Weights of a small transformer language model.
Architecture: LayerNorm before each block, rotary positions.
MLP neurons of a small language model. Each row is named by its layer, matrix (down: output weights) and neuron, and shows model dimensions 293-420. Each number is 200 + 30 x the weight over its row's rms, rounded and kept within 0 to 999.
A block is one neuron, or neurons of one layer that tend to fire together. After each block is what it responds to, as a language model described it from the Wikipedia text at the highest values.

L3.down269,212,124,186,147,259,213,240,177,163,211,160,211,278,183,245,228,158,199,156,202,151,170,172,280,221,264,161,240,181,181,229,228,206,181,222,173,238,197,220,217,190,186,179,256,203,190,228,226,230,196,202,166,197,204,185,204,195,230,252,230,198,187,214,239,165,195,220,170,213,149,189,165,165,228,211,208,202,199,200,228,193,199,192,208,229,214,211,188,160,214,207,193,252,150,212,179,232,156,241,153,244,213,171,239,204,157,232,143,201,178,180,271,198,236,268,209,171,239,306,219,178,224,186,212,208,198,211,173
L3.down488,212,228,201,178,214,174,222,119,186,232,221,210,214,207,258,212,205,231,190,208,206,193,219,201,201,200,216,217,194,184,195,250,182,122,194,233,216,203,238,165,211,233,197,173,169,194,214,139,199,276,159,194,222,215,163,206,164,216,150,118,207,177,252,210,171,210,193,215,227,185,233,194,235,154,179,231,182,228,224,221,193,180,210,259,172,205,187,257,152,230,219,236,178,235,208,209,186,244,197,215,205,196,238,161,137,247,237,159,226,198,186,255,193,198,161,173,263,195,232,209,233,204,230,191,232,177,195,240
L3.down615,165,210,206,161,201,204,227,159,206,163,208,204,270,216,224,180,172,149,184,189,196,198,238,194,214,175,162,240,173,191,173,208,174,216,204,228,271,219,197,215,208,225,194,228,202,235,196,212,192,228,170,161,182,164,152,204,226,220,212,180,238,189,187,196,139,226,177,177,179,174,201,217,190,200,204,251,235,206,215,195,179,205,212,266,210,167,142,206,184,253,196,220,219,138,176,183,161,194,237,218,185,193,183,165,198,217,250,182,173,173,149,190,229,186,207,216,211,223,193,199,208,201,161,172,115,240,223,194
L3.down1061,227,192,223,195,208,213,231,174,232,214,217,224,201,238,187,236,204,253,215,194,204,136,186,233,229,229,193,171,200,240,177,207,211,151,193,215,204,174,199,243,184,209,230,212,204,200,178,211,193,178,196,194,212,200,216,171,181,195,198,243,162,176,217,270,198,228,247,197,180,146,222,173,205,221,170,230,227,206,211,189,197,260,229,235,235,190,188,228,175,213,171,182,252,163,202,163,218,161,196,208,189,186,156,286,197,215,218,193,263,188,214,233,141,168,177,180,186,239,216,242,186,215,112,164,220,241,215,200
L3.down1514,182,196,234,178,196,169,224,205,265,212,165,189,251,207,193,237,199,115,203,174,201,177,222,187,185,210,205,197,234,228,200,199,204,179,189,150,206,180,254,250,251,231,237,196,248,217,193,183,206,193,259,172,218,225,181,199,152,156,191,194,175,173,185,148,172,252,218,142,245,196,195,195,158,203,206,270,206,212,231,194,205,171,194,203,211,210,227,183,190,213,206,193,195,149,211,179,177,198,201,182,242,227,154,216,205,200,202,213,164,212,205,235,203,183,207,211,175,206,171,202,161,200,170,252,161,210,223,139
L3.down1585,163,217,214,177,252,182,188,242,170,147,161,243,305,201,212,223,192,196,200,220,242,208,229,206,206,172,182,258,191,209,208,180,254,153,208,183,215,212,182,245,199,169,139,203,250,178,231,128,213,202,205,227,186,224,141,169,159,192,192,189,169,227,222,189,135,226,170,196,234,127,219,222,212,234,197,204,241,173,256,166,214,179,187,193,222,158,217,196,212,188,205,179,175,164,200,174,231,193,219,183,200,231,189,160,172,234,201,207,153,200,248,200,187,231,245,214,252,192,256,248,151,179,162,238,161,221,221,253
L3.down1838,158,151,243,193,176,200,194,124,268,197,349,207,218,271,255,207,186,135,168,170,210,202,210,239,197,231,157,240,215,214,201,185,175,269,196,231,206,183,193,209,188,278,214,241,103,198,148,201,188,162,160,222,148,173,202,228,179,148,166,218,181,172,159,217,204,227,212,146,220,155,188,189,243,183,175,236,222,240,227,200,197,189,229,194,241,239,221,270,234,215,243,222,166,198,173,213,207,232,175,168,214,204,192,169,178,212,232,186,232,183,164,133,251,222,177,242,174,203,200,190,244,215,220,224,200,171,191,183
L3.down1957,163,225,190,232,179,240,226,236,213,244,139,169,181,157,163,225,177,218,178,220,178,179,163,223,194,205,210,250,176,218,168,156,211,200,145,223,174,167,174,211,190,200,139,183,161,201,159,211,184,177,165,201,197,178,204,200,180,182,210,256,229,212,176,218,174,198,225,269,260,191,246,211,180,207,192,225,221,201,174,204,192,227,206,201,195,252,161,214,169,231,207,157,207,189,190,168,157,206,233,218,220,204,260,170,178,194,179,207,215,182,188,216,191,206,219,197,160,201,206,186,170,229,217,171,187,174,205,207
Description: Verb after surname subject

L2.down1120,198,166,197,212,200,205,216,232,165,223,180,178,269,166,189,254,178,201,206,226,187,212,222,202,205,219,201,186,191,221,186,108,204,214,145,175,167,200,187,199,183,241,139,221,201,236,149,221,183,165,143,206,184,206,232,204,192,176,284,190,250,259,206,180,211,262,188,199,179,205,237,232,229,177,195,204,228,204,204,182,171,211,187,200,129,183,182,221,253,209,207,214,176,117,185,161,207,205,184,227,181,147,198,165,197,221,195,178,249,221,185,190,189,185,206,179,156,183,191,189,201,215,207,191,230,210,232,233
Description: Speech and reporting verbs

L5.down334,196,198,209,228,237,162,220,166,205,231,228,188,232,204,243,185,244,157,199,194,165,211,200,206,250,220,245,195,212,178,179,234,241,153,199,211,171,249,161,156,202,213,203,224,162,158,154,188,222,195,190,219,232,196,173,182,181,246,159,290,208,212,212,190,219,201,208,239,184,192,194,158,235,205,190,199,206,169,149,203,189,234,213,159,146,192,186,194,236,189,190,205,253,173,192,185,167,257,162,220,199,185,243,218,243,160,172,224,205,164,213,197,203,210,242,234,186,254,199,241,202,193,172,219,193,199,198,220
L5.down1820,275,251,180,196,207,255,324,254,230,236,210,201,193,288,212,158,224,183,208,209,154,202,155,194,193,210,215,179,121,225,171,163,193,211,180,246,204,201,203,170,161,215,234,177,276,183,210,184,193,168,182,178,147,263,233,215,266,247,225,176,191,197,160,183,192,234,134,203,197,283,209,215,212,220,205,151,195,175,214,203,219,201,194,197,176,211,164,195,196,196,177,262,229,200,196,250,195,238,228,179,235,219,213,160,236,180,220,197,201,191,199,164,225,202,188,168,228,210,193,227,203,200,194,239,149,196,209,245
L5.down1866,188,226,215,220,194,177,289,185,228,221,186,198,183,195,245,187,158,182,183,206,198,192,201,204,192,169,213,223,189,185,131,147,226,226,219,186,183,162,172,200,166,144,209,169,168,182,237,190,289,167,165,202,216,242,246,236,224,171,216,173,226,211,192,179,240,201,199,211,205,172,199,213,263,207,216,186,168,189,221,212,207,202,145,153,182,190,223,243,178,234,199,183,195,162,179,169,159,184,219,175,250,167,231,189,173,164,218,228,186,171,194,233,205,202,229,200,210,218,199,195,178,179,172,187,250,170,202,179
L5.down1873,186,197,219,198,199,221,165,211,195,173,248,183,210,245,173,217,196,243,181,233,215,207,158,233,184,178,202,190,206,233,198,171,161,174,156,181,159,211,196,229,196,244,117,196,171,168,168,225,176,151,161,292,200,239,210,191,208,220,223,234,166,171,221,228,187,216,180,202,281,238,188,199,222,220,199,235,225,241,164,236,175,142,176,156,217,179,167,249,266,206,213,242,199,199,219,222,215,246,262,222,168,202,187,187,182,243,145,125,194,211,206,170,215,185,213,218,235,191,198,199,186,165,164,167,209,235,251,167
L5.down1878,202,187,238,212,182,238,227,174,212,167,234,193,137,208,178,209,202,222,246,128,199,194,134,200,187,246,209,209,167,224,208,178,170,198,200,190,243,190,237,226,146,250,218,175,157,240,202,171,182,211,198,213,211,161,213,178,197,141,245,204,247,203,229,141,209,252,127,218,175,177,164,169,217,214,175,198,160,183,188,250,213,236,178,286,221,208,238,175,163,204,158,186,162,216,212,253,249,207,169,182,208,168,215,217,192,198,173,179,185,254,193,196,285,199,222,218,190,167,216,135,198,202,259,247,182,200,232,230
L5.down2004,196,194,241,206,219,237,198,176,200,171,207,175,245,178,236,176,195,180,228,279,227,145,176,223,210,123,178,248,197,203,161,185,236,215,183,149,202,220,195,192,205,156,226,192,192,196,199,156,166,174,154,218,221,170,223,207,191,125,185,222,187,208,158,173,180,205,203,159,164,221,222,213,233,190,271,245,230,175,242,222,172,160,236,232,209,199,216,231,201,208,179,169,225,221,180,196,137,206,244,205,225,183,186,161,241,212,229,183,232,319,272,235,160,193,213,182,203,183,147,232,220,195,243,193,188,141,138,206
L5.down2096,257,216,172,198,237,174,195,226,227,192,155,244,177,167,208,229,173,244,172,244,207,222,146,210,161,210,234,228,182,203,166,201,172,182,200,228,165,186,177,215,227,214,230,159,164,236,196,157,215,201,216,216,209,255,188,110,224,191,269,152,262,160,233,158,185,202,187,247,224,178,169,208,201,232,208,235,209,172,203,238,229,168,162,212,181,204,167,227,192,222,244,203,191,148,163,229,170,219,186,214,230,226,247,173,195,238,161,195,178,192,230,198,181,197,190,209,265,230,219,208,170,206,212,198,151,189,158,216
L5.down2441,187,190,192,191,167,175,193,228,126,216,197,192,201,155,230,197,183,189,157,222,183,201,150,205,197,248,146,166,244,245,193,188,162,188,136,259,186,210,205,208,223,260,206,219,201,166,222,243,194,181,194,203,190,256,219,173,221,161,187,210,214,233,193,244,220,217,225,256,173,139,172,214,191,186,218,209,218,261,262,250,256,183,110,170,137,213,253,175,247,214,214,194,211,186,209,224,222,235,208,195,251,195,118,171,229,212,186,170,179,226,180,170,188,203,134,208,212,178,190,183,134,209,170,161,212,161,173,145
Description: Causal and discourse connectives

L5.down161,235,225,111,244,218,202,197,214,196,205,151,202,180,207,198,254,177,221,200,194,185,221,232,180,181,184,185,172,176,188,217,211,218,183,238,194,188,168,245,181,202,219,168,199,177,176,215,200,154,198,193,201,181,225,179,196,257,187,171,246,138,240,203,142,151,306,171,218,194,239,175,181,253,186,197,182,212,186,200,176,141,158,181,191,182,190,167,232,219,199,176,226,167,235,190,152,244,195,179,174,222,233,248,184,227,187,185,215,164,200,273,180,224,172,185,177,223,193,231,207,185,231,198,202,220,228,181,270
L5.down274,227,245,133,201,186,200,228,177,190,235,157,227,196,213,217,165,158,151,265,248,138,238,223,195,165,206,213,185,228,188,244,194,225,284,184,156,177,212,226,184,228,192,225,222,208,247,160,218,240,205,222,225,188,186,192,152,248,201,239,178,180,237,180,223,181,218,191,175,202,181,223,201,187,215,214,160,185,277,218,175,201,136,135,190,147,182,191,179,206,296,231,198,210,216,207,226,178,232,188,188,168,192,209,162,186,200,177,173,178,151,129,133,195,189,231,227,174,260,211,228,210,202,175,184,211,228,147,215
L5.down1004,253,181,142,206,187,202,220,197,173,224,189,194,262,206,256,203,116,196,167,275,188,224,194,233,217,226,89,213,190,223,156,187,236,170,171,249,191,171,230,227,183,221,215,233,215,201,168,209,153,219,162,193,147,310,180,177,189,248,205,202,196,154,196,232,172,185,231,209,189,215,198,199,198,203,214,193,216,195,184,154,189,184,205,198,198,219,202,226,197,271,204,209,186,114,135,142,174,178,170,191,195,226,172,170,207,183,238,195,190,146,126,209,212,177,210,169,199,219,158,190,211,210,177,166,179,259,161,272
L5.down1032,167,179,180,207,142,218,181,169,212,192,200,265,213,187,182,220,200,189,212,232,166,200,115,194,251,195,115,196,181,218,183,219,189,211,174,210,175,190,244,189,230,209,189,241,204,192,187,204,192,196,175,205,170,249,180,223,183,200,212,222,193,160,205,185,134,231,247,211,185,182,182,197,176,208,196,213,171,206,201,199,208,195,207,209,189,229,138,220,212,231,213,188,157,153,170,183,188,218,156,260,232,248,198,200,213,203,212,225,239,196,200,210,191,181,191,188,124,197,190,171,207,204,131,133,173,258,180,215
L5.down1355,198,136,192,216,224,191,280,202,181,202,180,173,155,192,224,221,185,213,178,180,147,202,191,210,209,284,209,242,168,200,223,212,213,200,184,225,177,175,217,231,181,206,220,192,183,200,188,229,191,249,176,216,229,208,207,187,201,237,197,203,180,192,241,143,215,199,183,235,184,274,206,169,178,242,223,202,207,166,178,200,179,151,190,181,144,173,172,204,242,254,258,270,220,145,163,239,202,201,158,214,205,223,198,206,184,177,200,221,253,139,152,141,192,178,242,163,131,179,200,170,228,206,192,193,196,216,173,241
L5.down1382,146,231,158,171,185,174,233,163,183,194,176,221,180,167,183,238,215,212,183,196,225,177,200,219,224,256,223,268,177,231,190,157,222,180,148,216,173,211,193,175,176,174,216,227,149,188,200,185,176,218,131,214,220,159,238,215,205,240,214,199,162,176,204,204,291,161,139,183,196,159,173,179,224,206,226,241,184,241,168,202,162,192,174,205,171,187,187,209,222,226,224,233,214,225,217,223,191,184,200,190,201,215,203,200,216,180,195,196,244,208,143,160,207,224,159,148,230,226,265,196,160,258,204,250,207,245,173,210
L5.down1864,258,198,172,226,170,202,235,220,111,206,101,209,208,192,231,221,155,215,201,186,128,188,139,259,198,273,190,186,164,223,155,182,231,226,185,215,222,177,203,278,179,228,158,159,208,178,232,253,204,177,162,194,196,264,212,224,215,219,189,229,194,206,143,169,154,191,205,211,169,244,201,203,234,185,194,218,231,142,216,197,164,204,189,133,256,174,172,196,298,234,230,214,221,154,207,159,230,191,195,182,217,194,259,201,245,161,305,146,225,198,179,215,294,145,191,174,177,147,195,176,171,266,185,177,238,227,195,264
L5.down2228,187,160,225,175,189,220,197,209,232,216,183,215,240,250,139,242,212,190,255,195,208,161,204,233,220,201,219,243,195,207,192,222,198,159,249,176,175,158,227,233,240,195,228,207,207,155,225,187,227,219,199,196,183,192,210,147,220,186,163,221,186,186,196,172,206,195,211,215,212,150,219,202,180,179,200,232,189,225,202,207,136,136,241,221,227,215,200,200,135,181,278,183,175,171,177,157,189,191,247,174,230,150,202,206,204,168,195,229,160,204,143,260,230,233,222,200,259,220,171,236,207,166,192,200,163,231,235,216
Description: Main verb after a named subject